python train.py --n_layer=11 --d_model=768 --n_head=8 --n_kv_head=8 --head_dim=96 --d_mlp=2304 --vocab_size=32768 --activation="gelu" --norm="layernorm" --norm_place="pre" --norm_eps=1e-05 --positions="rope" --rope_base=31900.0 --rope_fraction=1.0 --qk_norm=false --attn_scale=0.102 --bias="none" --tie_embeddings=true --parallel_block=false --init="normal" --init_std_qkv=0.0174 --init_std_o=0.0037 --init_std_up=0.0174 --init_std_down=0.0037 --optimizer="adamw" --lr=0.00065 --lr_mult_up=0.626 --beta1=0.95 --beta2=0.98 --lr_head=0.00354 --grad_clip=1.0 --warmup_steps=580 --schedule="wsd" --decay_fraction=0.808 --decay_shape="linear" --final_lr_fraction=0.0 --batch_tokens=131072 --seq_len=1024 --doc_mask=true --train_tokens=1316000000 --steps=10041 --dataset="wikipedia_en"
MLP neurons of a small language model. Each row is named by its layer, matrix (down: output weights) and neuron, and shows model dimensions 544-639. Each number is 128 + 32 x the weight over its row's rms, rounded and kept within 0 to 255.
A block is one neuron, or neurons of one layer that tend to fire together. After each block is what it responds to, as a language model described it from the Wikipedia text at the highest values.

L8.down2173 [120 148 153 149 154 177 172  69 124 169 123 150 145 150 171 100 144  95  99 147  99 146 119 161 143  98 101  80 149 143 159 110  70 145 127  93 168 115 168 161  72  94 141 125 147 117  94 142 157 146 127 107 113 195  97 134  75 130  88 132 161 132 157 133 154 133  94 111 198 141 106 114 125  83 150 120 166  75  95  98 116 191 142 107  77 163 127  81 103 148 149 118 149 162  98 126]
Indefinite article "an". Fires on "an" right after a verb, comma or preposition ("was an", "as an", "provide an"), plus weaker hits on opening parentheses and "New"/"San" in place names.

L3.down54 [146 127 127 136  94 158 137  47 215 139 156 128  98  83 153  87 141 121  68 193 162 130  88  63  99 171 102 122 125 139 141 158  99 146 177 167 166 123 145  80 120  77 161 136 117 164  60  93  85 150 159 141 181 102 172 123 118 160 143 119 123 120 114 138 159 189 146 118 115  43 147 106  94  86 109 113 148 117 175 109 102 176 156 125 164  69 137  52 126 108 100 161  89 125 144 128]
L3.down62 [137 139 127 149 150 162 175 107 151 141 138 159 117 141 170 139 100 125 132 133 118 132 110 156 139 182  99 126 169 127 121  92 143  85 110 114 171 134  92 132 112  59 112 158 113 104  95 190 120 137 147 122 133 145 135  59 162 168 118 182  85 130  71 201 113 111 132  96 182 173 155 110 100 199 138  81  88 182 126 146  86 192 189 102 130 133 142 115 119 147 149  98 145 125 159  52]
L3.down766 [119 113 130  93 144 154 110 135 125 128 110 110 147 144 123 103 140 185 117 156 139 187 167 133  83 185 156 147 134 120  69 110 119 182 144 114 114  89 135 118  95  95 116  58 144 136 135 173 140 156 131 112 146 145 144 113 125 163 138 114 141 193 141 106 111 162 124 124 133 136 100 165 156 117 124 166 101 138 145 129  59 175 130  40 138 135 143  80 155 141 159 121  92 163 120 119]
L3.down1251 [145 143 124 109  90  83 154  84  93 138 127 141 198 114 138  91 197 158 105 137 183 112 133 174  82  52 127  75 167  84 102 108 112  89 169  98 138 161 100 128 133 137 142 112 141 155 125 161 122 138 131 121 157 137 121 128 180 132 103 112 104 117 100  95 124 102 106 110 112 120 176 110  93 141 145 137 149 131 185  68  94 124 174 111 119 111 173 105 136  81 110 160 105 140 137 161]
L3.down1594 [129 170 111  88 190 171 116  99  95 119 127 135 105 175 135  47 135 131 114 122 139 124 114 161 130  80  96 123  62 116 102 155 114 131 143 132  99 113 126 179  87  85 115 143 126 175 125  99 129 148 188 126  97  87  99  73  91 106 154 109 146 118 146 105 160 144 126  97 108  79 101 163  95  81 114  84 150  97 125 125 138 142 140  99 124 139 217 181 103 187 141 144 115 156 148 137]
L3.down1681 [141 149 157  84 148 147 135 109 138  87 129 121 139 145  78 139  89 156  92  98 107 170 145 130 133 117 156 200 138 163 131 150 129 135 171  74 125 213 117  87 148 132 127 139 108  90 142 159 137 172 148  42 138  92 135 176  85 162  89 168 121 136  81 127 118 108  66  99 148 106 125 125  69 147 131 140 138  90 106 118 131 143 126 169 116 126 136 147 130 147 134 166 141 136 143 146]
L3.down1805 [118 134 156 120 160 162 143 135  77 162 180 134 125  52 115 151 158 100 156  81 159 108  88 155 178 105  63 152 140 133 157 160 104 130 137 110 108 134  99 132 149 155 152 111 130 120 144 116 188 120 158 104 155 178 168 128 158 116  95 195  95 136  64 162  77 168 133 127 129 105 115 120  92 138 102 172 155 152 152  83 119 151 186 132 144 132 137 116 102 157 114  95 154  92 173  84]
L3.down1923 [ 68 150 194 100  98  86 177 105 149  88 106 164 121 218 129 177  94 147 159 173 160  84 143 114 106 118 137  90 167 160 211 141  75 152  87 111 115 107 104 158 131  97 162 125 153 140 106 164 126 123 161 147 109 135  57  97  73 113 146 133 161  86 165 127 114 107 137 143 163 114 154  83 119 148 135 136 124 116 103 144  82 183 152  90 107 120 141 177  76 162 154 124 170 165 139 154]
Temporal conjunctions "After". Temporal words opening a clause, mostly sentence-initial "After" (also "before", "when", "once", "prior to"), as in "After two years" or "before turning".

L8.down1466 [ 98  82 142 176 116 170 148 102 131 122 108 120 121 149 113 109 118 176  67 133  70 144 155 135 146 146 144 149 124 119 193 119 112 177 154 152  77  92  78 135  87 148  53  70 108 100 153 112 201  79 109 162 170 108 142  93 154 127 131 149  85  71 175 107 124 118 137  99 155 108 110 118 125 179 131 132 131 195 155 133  82 103 143  81 106 143  96 165 114 120 174  63 120  73 120 111]
Predicate and paired adjectives. Descriptive adjectives, often the second of a coordinated pair or a predicate after a verb: better, hot, dry, unpopular, proud; weaker on digits in race-result tables.

L2.down712 [ 81  79 162 116  94  64 100 131  93 125 128 151 124  93 144 173 130 143 132  88 158 131  95 165 140 160 109 187 177 140 161 174 155 101 130 107 146  61 108 211 178 140 112 149 133 117 118  80 163 138 130 126 146 124 157  95 110 114 107  85 147 216 130 162  76  89  98 125 159  89 153 110 117 118  74  89 134  73 139 149  66 109 181 188 102 106  61 149 108 123 112 140 122 162 133 112]
L2.down1130 [159 101 127 112  84 137 115 163  90 104 138  96 106 155 129 173 134  99 202 190 151  97 158  95 186 144 147 136 106 182  98  86 154 135 140 111 156 126 165 128 143 141 184 143 141 104 134 103  77  92 127 154 131 104 139  35 162  83 113  90 100 160 103 113 117 124  90  89 136 104 169 149 118 100  69 100  91 109 136 171 111 125 113 129  73 113  67 131 128 129 122 125 100  91 171  84]
L2.down1238 [192 121 139 143 132  92  80 145 127 139  87 147 119  77 171  93 166 100 128 108 166  88 122 156 153 133  74 108 133 144 101 155  85 117 129 200 133 103 174 153 178 108  91  44 102 157 118 143 113 116 113  93 114  73  92 102 114 130 149 126 141 122 106  84  57  80 100  93 157  96 144 129 152 194 129 133 167  99 120 138  96 104 165 147 125 117 144 137 172 122 114 120 165 156 159 125]
L2.down1466 [151 116 116 205 126  92 136 143 140 114  82 137 114  98 115  71 131 130  86 110 121 133 181 161 166 121 138 145 145 105 184 106 105 121 111  79 146 129 156 133 151 121  98 138 144 116  96 106 117 124 139 156  72 128 107 129 113 147 161  89 138 153 170 156 105 107 160 148 143 160 159 127 144 163 118 111 158  95 133 176 139 124 142 145 111 146 138 125  90 150 163 122 148  67 196  82]
L2.down1705 [121 147 130 154 152 118 113 118 150 108 116 116  98 102 131 114 130 127 109 157 141  75 132 132 148 169 177 117  68  92 106 175 174 165 177 113 135 142 161 173 143 122 168 125 125 139 116 133 126  87 195 134 133  83 102  87 125 138 171 174 176 132 151  77 128 127 110 141 125 104  90 176 133  90  84 113 128 148 175  12 134  97  97 105 222  77  92 101  94 140  89 143  89 133 117 111]
L2.down1860 [180 110  86  84 102 150 159 136 141 127 120 152 123 107 159 106 148  78 162  47 175 176  93  97 140  64 163  86 137  90 122 160 161 127 213 130 130 123 116 148 176 137 151 117 122 143 134 136  78 159 192 118 102  85 115 131 122 107  64 124 174 154 105 128 105 116  52 143 182 159 140 136 114 135 158 129 107  93 122 117 151 108 192 176 145  91 141 120 161 167 187 131 133 153 137 128]
L2.down1953 [148  65 191 164 121 145 113 142 106 160 159 146 147 137 157 159 140 133 133 155 184 152  91 161  80 140 133  94 107  93  94 157  76  98 139  95 111 136  96 135 112 107 144 165 116 161 156 146 145 147  69 171  66  66 118 106 147 125 161 132  64 156 104  93 133 187 127 171 102 168 156 129 148 136 116 128 122 115 158 125 119 131  91 172 155 178  99  80 153 136 163 169 110 111  98 113]
L2.down2143 [143  70 139 135 114 180 147 175 164  96  98 151  77 160 119  67 149  59 120 125 115 173 155 124 108 148  95 169  91 140 101 120 143 183 144 129 119 118  92 117 133 136  61 142 131 129 105  99 168 117 144 147 152 200 150 114 135 113 141 120 179 137  70 158 214 120 151 147 107 168 118 119  60 119 141  59 173 181 135  92 214 105 117 139 103 126 163 147 120  53 125  91  71 127 148 148]
First word of proper names. The opening word or piece of a multi-word proper name or title, most often New in New York, New Zealand and New Orleans, also Good, Middlebury and Ultimate Fighting.

L8.down673 [114 195  65 103 146 154 199 130 121 167  94 125 148 164 176 100 173  46 121 145 164 122  89 142 147 173 100 147 160 152 147 144 139 114 119 151 139  74 140 146  93  77 125 113 120 161 120 104 202 167  66 102 159 127 161 145 152  98 126  98 126 106 143 150  69  61 138  91 124 119 166 221 127 139 142  91 104 151 114 205 180  85 152 117 121 141 129 112 160 166 162 146 179 123 156  94]
Abstract head nouns. Abstract nouns ending a short noun phrase, mostly "career" in biography section headings (Club career, Stud career), plus world, situation, philosophy, U.S.

L2.down432 [118 145 104 112 135 118 135  81 130 176 129  69 158 121 168 151 126 114 141 165  91 130  59 131 142 158 127 114 103 190 189 130  84 117 148 144 120 173 171 143 146 141 187 125  85 127 125  95 178 124  67  76 143 128 149  78  95 172 158 156 135  99 170 135 135 103 166 104 153 147  86  79 125  98  83 111 152 114 198 155 109 116 128 158 178 115 137 137 162 141 121 151  57 125 141 141]
L2.down615 [134 205 117 129 175 136 146 179 115 155  55 123 138 140 155 167 110 146  67 111 139 140 106 124 167 122 113 174 141 145 208 112 125 173 103  90 105 151  98 101 121 185 167 111 141 144 102  68 147  89 110 121 144 135  96 109 204 165 165 106 101 101 121 112  65  96  98 112 151 153 108 142  93 140 120  83 178 117 100 109 110 119 170 104 118 167 219 175  93  91 111 126 152 146  50 114]
L2.down696 [129 132 117 129 138 106  92 120 201 170 111  96 135 176 147 132 108 168  71 127 117 133  72 119 121  63 171 132  29 128 121  73 130 108 104 150 166 127 166 122 112 154 119  99 164 192 114 124 148 120 143  96 179 117 150  93 110 164 147 134 108  79 139 111 112 125 118 132 158 135 145 129  77 121 124  97  70 156 136 137 112 162 112 101 175 116 169 127 132 151 167 111 195 179 134  99]
L2.down850 [177  87  92 142  72 153 130 164 150 151 128  91 138 138 104 108 125 121 129  91 153 126 149 172 165 137 142 155  90  80 154 142 150 103 136 112 123  62 128 133 120 118 151 146 169 121 154 106 149 109 137  77 150  96 187 162 107 104 136 131 112  92  77 148  90  65 126 200  83 136 125 132 174  83 150 166 149 200 153  98 170 134 159 155 104 160 153  66 154 160 110 189 132 169 151  71]
L2.down1077 [140 134 128 166 108 136 158 155 164 176 179 100 131 122 130 155  35  72  88 134 170 138 106 143 113 142 177 181 103 111 129 164 111  72 135 123 148  71 160 136 119  80 112  72 157 168 125 145 177 106 187  86 155 145 116 148  81 187 128 146 101  99 108 204  53  86  94 139  78 141 110 158 171 143 142 157 179  67 127 113 133 100 135 127 174 162 146 140 163 154 192  97 177 150 108  75]
L2.down1602 [104 144 142 158 105  82 121  92 107 113 152 112 120  88 110 111  30 150 104 147 128 124 112 133 113 110 140 148 110 214 123 143 160 127 133 148 103 106 121 143  84 143 126 142 162 140 113  75 167 108 130 157  79 128 142  86 179 111 115 138  40 175 174 173 102 115 135 133 129  85 150 140 139 103 124 102  49 139 159 121 155 113 153 103 100 178  98 103 117 120 131 107 158 126 137 113]
L2.down2190 [131 159 116 158 216 129 131 139 176 143 152 155  96 132 154 127 136 143 161  79  67 136 123 123 131 112  59  85 153 161 125  69 142 134 113 146 102  91 119  73 144 152 118 103 116 107 133 124 100  46  72 122 137 130 144 145 154 154 122 166 116 159 185 143 116 122 142 130 128 117  85  63 114 132 143 100 115 120  78 195 157  73 132 138 154 149 132 133 119 122  86 131  63 113 113 160]
L2.down2228 [ 92 183  95 172 151 144 158 100 128 139 126 106 173 129 104 138  58 164 127 105 145 171 121 118 142  96 128 114 130 136 124 135 149 100 153 161 144 144 183 116  73 142 158 124 175  99  40 148 117 137  77 127 141 112 152  26 101 126 134 143 146 111 142 122  71  89 179 108 180 119 151 123 111 130  74 109  84  87 163  63 133 129 119 101 119 152 189  83  97 106 140 139  85 117 160 111]
Approximating quantity modifiers. Hedging and degree words placed just before a number or amount, such as nearly, almost, approximately, about, more than, only.

L2.down102 [ 93  65  94 111 141 183 138 207 173  91 140 149 146 160 156 170 124 120 157 117 157 108 176 229 169 118 128 143  93 139 122 118 147 189 108  97 165 143 136  99 106  77 151 122 139  84 159 129 173 164  94 108  98  68 104 107  65 131 102 171 152 104 149 112 147 112 126 107  84 121 174 152  95 166 178 154 117 143 114 143 108  86 146 120 105  71 161 144 162 133 131 186 132  93 146 153]
L2.down171 [158 154 125 114  82  86 122 148 146 109 157 145  54 118  92 139 117 135 115  94 145 161 172 118  90 130 138 101 195 169 124 121 150 144 104  73 143 190 123 106 135 148 141  74 127 120  99  89 143  97  95 151 125 148 147 133  94  89 106  94 126 135 116 176 134 106 157 122 139 101 142  93  80 120 118 174 139  76 144 107 145 199 109 135 134 120 209 158 109 127 154 123 167 130  96 139]
L2.down634 [143  87  73 178 188 139 134 154 175 117 127 120 167 175 138 156 157  77  98 150 151 148 106 139 148 150 110 159 119 118 106 149 167 148  99  61 107  79 152 123 173  74 127 147 141  91 126 100 153 178 116 133 157 121 156 196 138 153 141 144 163 150 118 106 131 189 141 104 134 113 145 143  75  98 128 127 173 166 151 133 158 145 125 118 113  96 115 140 134  73 102 162 114 165 126 131]
L2.down805 [120 142 116 140 143  80 163 123 134 124 134 130 105 171 181 140  81 118 112 127 135  92 100 112 153 131 188 152 133 157  91 116 135 106 105 101 148  66 171 132  96 147 148 137 127  83  53 126 144 159 134 200  97 134  93 167 118  82  90 154 145  83 102 133 114 100 100 125 116  81 152 149 105 123 132 163 164 138 126 123 147 163 138  77 106 169 189 146 141 114 163 180 106 113  77 128]
L2.down920 [103 116  57 100 144 132 122 151 139 114 150 130 112 135 138 121 182 202 138 162  84 102 173  95 129 131 130 127 148 167 149 134 113  90 111 129 121 153 128 132  65 117  96  97 177 143 118  97 160  74 118 157 142 190 109 126 115  75 127  94 117  51  97 141  69 118 135 132 135 116  50 114 130  98 100  84 137 177 131 111  62 124  62 150 135 117  94 161  52 123 108 177 141 135  80  96]
L2.down1693 [128 110  86 179 124 148 126 118 157 118 114 146 114 155 139 138 138 136 100 106 124 106 177 145 128 121 152 139  71 131 114 129 166 134 170 108 109  87 141 106  82 158 164 124 124 121 131  59 175 160 116 161 164 147 117 168  82 141 145  83 176 126 121 127  74  85 158 141 196 122  32 125 117 155 122 188 158  97  93 174 113 122 134 168 124 147 121 118 101 132 117 106 132 141 128  81]
L2.down1857 [ 85 104  95 165 148 100  74 154 144 197 173 117 117  86  88 166 134 149 141 187  55  78 104 100  95 124 127 131 170 119 138 166 184 136 126 105 150 142 145 110 145  97 128 165  84 122 142 111 114 128 128 107 117 148 113 134 198 138 146 141  80  94 140 159 111 145 131 144 144  81 117  62 123 116 115 195 167 110 137 120 133 163 121 152 125 160 169 115 155 190 111 112 137 131 117 128]
L2.down1968 [157 192 193 185 112 126 127 130  86 147 156 100  82 150 151 174 149 170 119 174 123 122 136 149 100 164 113 172 115 129 126 184 148  83 105 121  93  92 133  77 116 147 159 156 147 108 119 136 121 177 122 144 146 152 132 113  93 114 112 155 155 129  82 141  97  82 128  69 136  78 171 134  89 118 132  87 124 149 141 132 140 131 146 116  82 161   4  77 129 148 181 101 154 133 136 120]
Career and organization nouns. Mostly "career" in biographies, as in started his career, political career, or Career headings; also company or Team, and sold, bought, acquired.

L3.down268 [176  88 175 184 133 138 146 136 130  78 106 149 147 112  99 121 158  98 204 141 166  82  58 112  95  78 110 149 143 112 183 140 147 159 124 158 169  98  96 156 105 138 140  84  80 122 153 140 172 194 159 115 152 150 123 136 131 187 128 188 134 106 128 115  67 182  91  91 131  63 118  56  92 132 179 156  66 107 134 119 126  95 138 101 132 190 109 136 179  82 189 149 179 170 130 139]
L3.down754 [150  97 115 116 131 125 117  98 148 112 109 115 180  72 193 146 116  76 140 132 114 102 137 125  96 138  97 152 170 167  74  87 153 138 154 120 153 189 119 120 110 130 166 142 122  79 184 158  36 129 121 113 143 145 105 197 112 118 118 143 116 156 170 128 125 110 148 189 137  84 106 113 101 125  85 174 126 133 144 177 107 160 195 163 162 160 117  86  82 148 107 147 142 106 158 166]
L3.down821 [136  99 119 122 146 121 160 165 147 142 112 176 101 140 123 141 136  71 165 144 159 157 124 174 113 147 117 116 122 134 117 170 160 186 181 138 103 185 122 173 110 115 157 162  89 107 123  69 130 130 153 123  45  72 167 156 113 137  96 115 175 171 151 164  79 139 115 166 188  69 125  78  93 146 135 148 125  80 138 129 160 150 135 140 125  92 116 155 162 164 134  96 163 164 145 120]
L3.down1177 [157 186 139  95  72  99 151 132 144 122 140 108 152 146 113 154 156 107 103  88 156 151 100 130  94 141 110 111 181  89 106 110 150  96 125 107 141 124 184 167 128 130  93 198 116 171 169 107 110 136 150 144  81  98 142 144 188 129 134 126  89 152 133 116  93 130  65  77 180 159 162 134 138 102 135 154 134 132 155 141 172 233 171 124  62 106 103 129 112 177 132 108 110 148 160  97]
L3.down1351 [136  68  90 112 121  92 144 110 152  57  87  90 148 132 131 183 163 149  97  95 100 109 126 144 135 109 124 114 104 155 124 145 129 152 199 155  94 149 146 136 138  91  37 116 133 143 161 114 120 130 156  84 164 129 187 147 171 118 160 147 178 182 115 138 117 135 115 152 125 168  57 129 121 126 133 123 112  87 112 155 101 148 103 127 165  59  84 126 117 109  78 137 113  85 131 136]
L3.down1582 [168 142  96 110 154 167 213  85 112 148 105  66  64 121 155 112 147 100 134 138 184 179 112 168 156  81 164 165 101 114  66 132 176  85 191 152 139  92 109 132 121 162 150 145  93  97 143 147 176 148 108  71  42  96 154 148 107 109 126 106 123 147  75 161 144 166  71 155 153 132  90  88  81 128 131 176  72 115 119 108 192 175 117 171 179 119 138 108 119 157 146 114 153 166 102 102]
L3.down1725 [130 154  65 141  93 114  95 130 155 125  89 166 111  80 151  46 178 180 172 155 156 132 145 141 112 105 165 109 136  95  78 155 137 121 129 144 124  97 144 119 106 180  98 129 144 120 119 122 150 123 140 140  82 129 163 178  92 118 152 102 189 130  61 158 117 121 174  86 143 117 120 180 135 112 170 156 175  65 144 107 147 115 131 157 128 149 130  88 118 169 107 127  89 118 216 142]
L3.down1838 [ 99 124 193 160 152  98 149 128 120 124 129  51 150 130 144 113 171  98 136 135 138 142  95 177 109  69 164 178  51 156 137 162 118  78 159 102 133 127 140 205 100  53  65 139 112 105 181 132 163  54 114  91 135  74  92  98 187 142 128 157 120 107 180 115 118 149 143 102 123 128  82 118 115  87 129  34 114 162 199  98 162 155 112 183 143 134 125  90 141 108 158 113 110 102 122 137]
Evaluative and comparative adjectives. Evaluative adjectives and comparative or superlative forms in reviews and quoted praise (good, sweet, harder, widest), plus blank spaces before numbers in table cells.

L3.down166 [ 57 174 138 123 108  79 145 175 173 174  98 155 129 151  47 153 163 154 147 163  97 106  78 191  71 131 118 131 104  76  72 146 184 113 108 114  95 172 138 140  92 130 158 102 139 119 150 143 133 128  91  95 100  82 111 164  95 157 106 168 107  35 132 173 110 144 150 170 108 100 156 123 134 124 189  98 176 174 171 137 104 163 129 155  89  83 171 140 139 150 131 165 159 136 116 102]
L3.down976 [ 98 138 130 142 152 103 166 174 205 137 162 154 151 145  66 114 144 191 126 155 134 138 132 135 178 129 139 147 119 173  98 161  61 161 121 182 135 127 110 133  80 154 105 154 173 130 146 158 134  84  85 167  71 123 115  68 160 177 177 113 140 134 174 105  83 151 130  89 132 104 156 147 106  87 174 114 147 133 143 123 133 111 181  33  72 166 151 140  86 135 106 121 124  75 121 106]
L3.down1029 [133 103 123 163 134 103 158 128 134 116 153 145 152 135 126 130 151 160  88 176 147 136 152  79 137 153  50 121 126 164 149  99 137 125  69  86  77 104 126 139  85  94 110 166 141  86 117 153 202 162  67 147  90  69 103 130 152 163 172 103 152 144 124 153  76  84 159 127  98 113  78  91  84 132 143 147 144 133  88 219 201 126  82  89 142 124 108 132 102 193 170 130 130  87 109 121]
L3.down1178 [137 131 130 120  98 114 107 105 145 141 113 111 126 133 129 124 152 108 182  95 134 176 161 156 115  72 146 132 106  70 125 132  53  74  83  93 181 184  77 145 134  68 159 131 117  76 159 148 134 163 152  89 120 114 177  83 117  82 124  94 121 105 155  78 113  50 147 121  92 110 116 168 127 132 149 195 102 120 137  89 106 155 160 141 138 120 138 122 141 129 168 158 113  75 133 107]
L3.down1812 [108 109 132 152 154 110 110 106  86 121 110  72 118 111 111 138 150 150 103 245  59 163 132 121  75 150 117 126 154 103 125 102 148  76  75 111 154 138  90 166 147  80 144 124 158  78 164 148  99 137 255  77 151 182 154 150  76 178  68  68 122 125 154 129 104 172 126 105  90 131 103  79 126 150 129 114 110 104 114  91 144 110 132  80 146 118  95 121 140 138 129  70  91 122 187 150]
L3.down1840 [ 78 127 148 114 202 112 110 139 147 115 144 115 165  95 152 115 130 139 137 133 121  97  80 163 185 140 150 154 150 158 129 126 103 188  69  93 153 127 127 154 126  45 165 101 132 124  76 112 147 161 136 116 103 121 116 109 110 147  86 113  98 117 141  94 129 160 177 135 153  50 137 129 153 128 148  77 138 168 185 132 136 181 165  84 152 137  67 117 170 106 166 130 135  63 128 157]
L3.down1922 [124 125 131 133 119 114 137 174 147 144 124 123 147 131 162 101 151 135 106  81 129 219 134 130 145 102  87 152 116 106 176 135 142 156 151 140  88  78 146 137 110 111 103  69  93 151 119 111 151 144 221 112  74 120 140 141 125 136 143 165 170 191 102 125  81  70 122 122 126 104 122  83  52 145  52 144 119  87 157 173 116 177  73 107 128  47  82 108 146 114 172  97 156 100 115 136]
L3.down2123 [239 103 144 175 176 132 136 206 116 133 150  98 134 124  95 150 158 101 123 119 104 122 116 139 107  74 160 174  93 150 122  81 139 120  83 108 109  88 122  94  76 195 106  83  85  91 135 139 120 138 179 149 100 120 108  87 137 104 107 142  95  98 100 161 163 133  97  98 137 143 114 101  95  96  84 152 135 154 123 146 154 167 145  97 147 118  93 138 146 133 141  74 153 147 148 156]
Group and section nouns. Collective or heading nouns, mostly family, team, career, firm, band, in biographies, table cells, and section headings like ==Career==.

L3.down147 [132 131 156  96 121  71  86 115 135 151 109 133 151 139 121 112 123 162 147 152  74 133 141 133 150 106 145  77  78 107 129 183  93  93  65 129 102 100 144  86  97 138 145  96 135 176 148 121 161 129 100 140  85 152 173  79 126 142 144 118 121 124 120 146 102 103 122 145 149 107  86 109  85 142  91 140  89  53 105 137 138 112 153 167 206 184 179 119  76  99 140  97  95 107 107  95]
L3.down163 [129 198 107 164 129 125 129 156  89  80  85  61 185 147 111 174  66 101 123 130 142 178 125 123 145 167  82 115  89 165 202 125 145 103 116 184  95  90 102  92 113 150 188 146 105 126 114 145 132  94 139 175 114  69 182 110  99  82 121 130 112 150 184 136 153 137 169 126 102 125 163  68  86 142 113  88 102  63 112 161 143  66 152 194 158  78 120 173 162 139 104 105  76 169 130 113]
L3.down498 [135 169  99 151 150 154  64 159 110 178 173 116 162  74 108  73 107  92  67 120  93 143  89 152 118 136  75 147  89  63 192 111 130  72 169 127  87 113 145 135 134 138 166 121  94 162 130 101 168 103  93 141 103 115 185 160 133 147 108 157 111 111 113 174 113 137 130 143 158  26 102 159 166 159 160 183 110  94 144 129 138 166 117 108  69 145 166 150 106  98 150 153  95 123 175 125]
L3.down949 [108 142 141 128  86  99 139 217 170 167 118 150 159 169 189 163 151 169 102 125 155 109 131 105 144 123 154  93 134 114 148 143 151 100 119 158 101 153 101 159 131 137 111 123 108 128 110 152  94 143 160 163 100 102  78  74 178  61 146 137  91 171  91 107  96 129  52 196  90 119 113  91 178  90 105 107 166 175 141 129 111 101 138 106 188 106 120 108 126 135 186  73 155 117 133 122]
L3.down1027 [101 161 135 119 124 161  73 235 139 129 124  75 104 121 145 157 135 147  71 105 131 133 158 119 138 127 107 174 131 162 112 159 126  61 165  73 111 140 129 136  80 188 162 121 175 123  79 142 147 109 106 114  70  41 134  64 139 126 141 140 132 123  84 172  62 192 128 154 123 121  87 152 125 192 101 123 130 121 149  94 143 156 171 143 159 119 156  85 146 160 125 108 173 155 101 105]
L3.down1258 [115 221 148  63 144  95 123 172  97 136 134 150 112 163  45 101 100 113 100 141 132 113 154 168 164 109  69 108 122 151 149 128 101 132 114 173 111 113 134 104  95 164 116 136 155 116  81 156 151 149 181 149 122 103 138  98 120 142  96 140 148 120 170 123 154 146 201  84 140 106 150 116  35 125 147  62 106 118 127 114 101 177 136 125 131 144 153 165 118 108 180 163  54 160 113 137]
L3.down1832 [167 155  76 154 139 139 147 165 121  87 195  63 103 138 153 167 127  65 116  80  90 144 130 154 142 141 114 123 105 116  49 112 139  23 188  67 113 178 113 194 170 173 138 169  80 187 151 140  96 130  97 120  97  85 126  77 160 112  88 174  68  85 140 107 101 113 126  82 171 108 122 142  81 120 160 152 116 125 129 143  84 151 125 154 150 133 122 110  69 122 179 112 118 135  56  92]
L3.down2125 [128  56 126  96  75 169 119 115 160 133 110 182  97 131 123 175 200 124 166 111 155 161  96  63 160 129 134 106 133 107  90 142 130 113 156  98 149 125 114  90 134 144 151  92 109 137 123 125  89  92 130  69  57  85 102  91 171 146 111 127  95 133  83  94 154 126 120 121 146 150 233 214 141 107 101 103 110 181 125 135 130 155 182 159 118 137  63 164 140 137 114 135 108 123  74 101]
Approximators before quantities. Words just before a number or amount, mainly hedges like about, nearly, almost, just, more than, plus weaker hits on an, only, colons.

L2.down206 [121 124 157 170 149 167 136 164 108 234 117 132 165 138 118 133 140 147 131 151 113 153 103  74 100 101 170 161 157 150  78 117 168 194 150 152 101 153 105 148  78 130 132 145 159 141 152 154 143  96 172 140 131  67 126 127 176 179  96 148 155 129  95  87 134 149 175 152  73 154 102 143 142 196 147 112 100 173  68 117 110 116 167 136 179  82 150 139 128 160  72 148  56 142  97 132]
L2.down261 [184 147 145 145 140 152 186 147 143  82 116 154 106 143 149 111 132 109 145  87 116 141 132  83  54 105 114 104 156 147 130 137 116 149 102 109  50 128 122 171 103 163  77 128 105 140 158  99  95 155 143  61  94 129 132 172 127 202  75 156 149 154  85 130 172 123 149 102 117 169 175 132 142 121 152  79 119 127 148 108 114 157 144 161 202 162 206 119 156 136 130 162 101 198 128 117]
L2.down677 [121 144 128  76 185 155 114 134 155 143 117 151  93 166 130  71  70 147 134 133 126 117 126 157  97 152  79  99 155 117  89 126  75  90  94 113 201 105 192 129 126 118 109 135  72 160 138  96 153  98 200 170  95 110 128 126 170 152 175 160 100 148 171 142 100 145 171 128  70 163 104 126  83 118 153 128 106 169 108 153 103 149 131 103 225  77 215 118  93 153 124 160 127 124  98 122]
L2.down1030 [143 139 144 180  86 118 141 120 141 115 136 129 144 128 160 141  62 119 178 110 145 140 128 148 105  84 146 134 185  95 140  99 120 171 170 118 131  83 133 147 183 144 133 150  89  95 135 128 144 106 182 129 137 137 160  89 171 127 152 138 131 135 143 144 129 188 137 139 150 122 105 146 139 131 183  79  82 119 143 139 117 171 155 123 150  73 171 162 114 102 114 143 125 113 111 164]
L2.down1075 [184  49 129 117  76 135 144 102 154 159 140 125  88 140 157 113 159 156 118 154 157 126  91 107 110 113  69 126 153 156 147  53 111  54 161 144 156 156 108 136 169  99 127 128 135 150 122 164 133 120 114 133 115 158 147  95 128 119  73 167 142 135 109 148  79 105 110 162 117 143 163 154 199 147 116 181 148 157 144 146 104 176  87 123 115 146 130 145 145 119 167 123  75  82 144 111]
L2.down1361 [165  91 129 156 111 134  97 194 120  58 140 164 138 156  86 117 159 152 133 123 149  94 143 120 127  93  75 115 144 109 149 126 163 137 155 111 122 135 101 204 164 118 108 140  99 139  64 140  97 141 159 161 109 132 140 100 170 169 133 159 119 142 129 193  95 107 142  50 165 132 176 126 184 111 143 142 153 111 196 187 134 162 136 143 172 111 185 118 129  96  93 128 127 143 133 149]
L2.down1774 [113 132 148 113 129 139 108 124 162 133 136 100 178 120  82  94 139 128 169 100 186  92 151  63 138 137 122 154 154 120 104 121 111 130 137 125 100  84 130 150  67 155 137 177  83 148 147 117 132  86 133 155 148 198 145  80  97 121  98 130 150 112 145 175 150 131 120 124 170 138 130 127 145 150 117 100 153 114 116 108 107 140 145 119 116 111 165 106 119 144 151 138 140 125 131 109]
L2.down1909 [174 128 176 113 142 146 153 122 201 136 165 146 126 108 142  97 179  94 192 164 105  94 134 155 153 104 136 142  50 161 171  89 106 127  88  98 130 108  94  89 109 135 112  75 128 120  94 117 123 115 145 149  82  85  97 147 154  72  88 123  97 138 175 164 142  85 116 164 139 185 128 158 117 152 133 109 180 122 170 139 142 104 147 130 137 149 145 135 172 134 128 124 143  42 110  99]
Clause-opening subordinators. Prepositions and conjunctions opening an introductory adverbial clause or phrase, usually sentence-initial or after "that"/"but": after, when, if, before, according, by.

L8.down1222 [ 99 129 123 105 162 158 131  87 118 103 105 119 138 104 179  66 120 124 158 115 176 127 106  93 115 157 121 117 184 143 212 121 200 172  92  67  92 104 124 177 166 118  56 145 106 105  77 110 100 132 154 139 168 164 125 158 128 149 129 133 156 155 131 232  82 128 169 186 130 124 146  94 134 175 131 101 121 113 115 128  74 141 123  90 187 114 182  88  54 131 137 159  68 150 144 109]
Fronted clause boundary. Last token of a sentence-initial phrase or clause, just before its comma and main clause: "In 1989", "From this appointment", "Recently", "If he dies".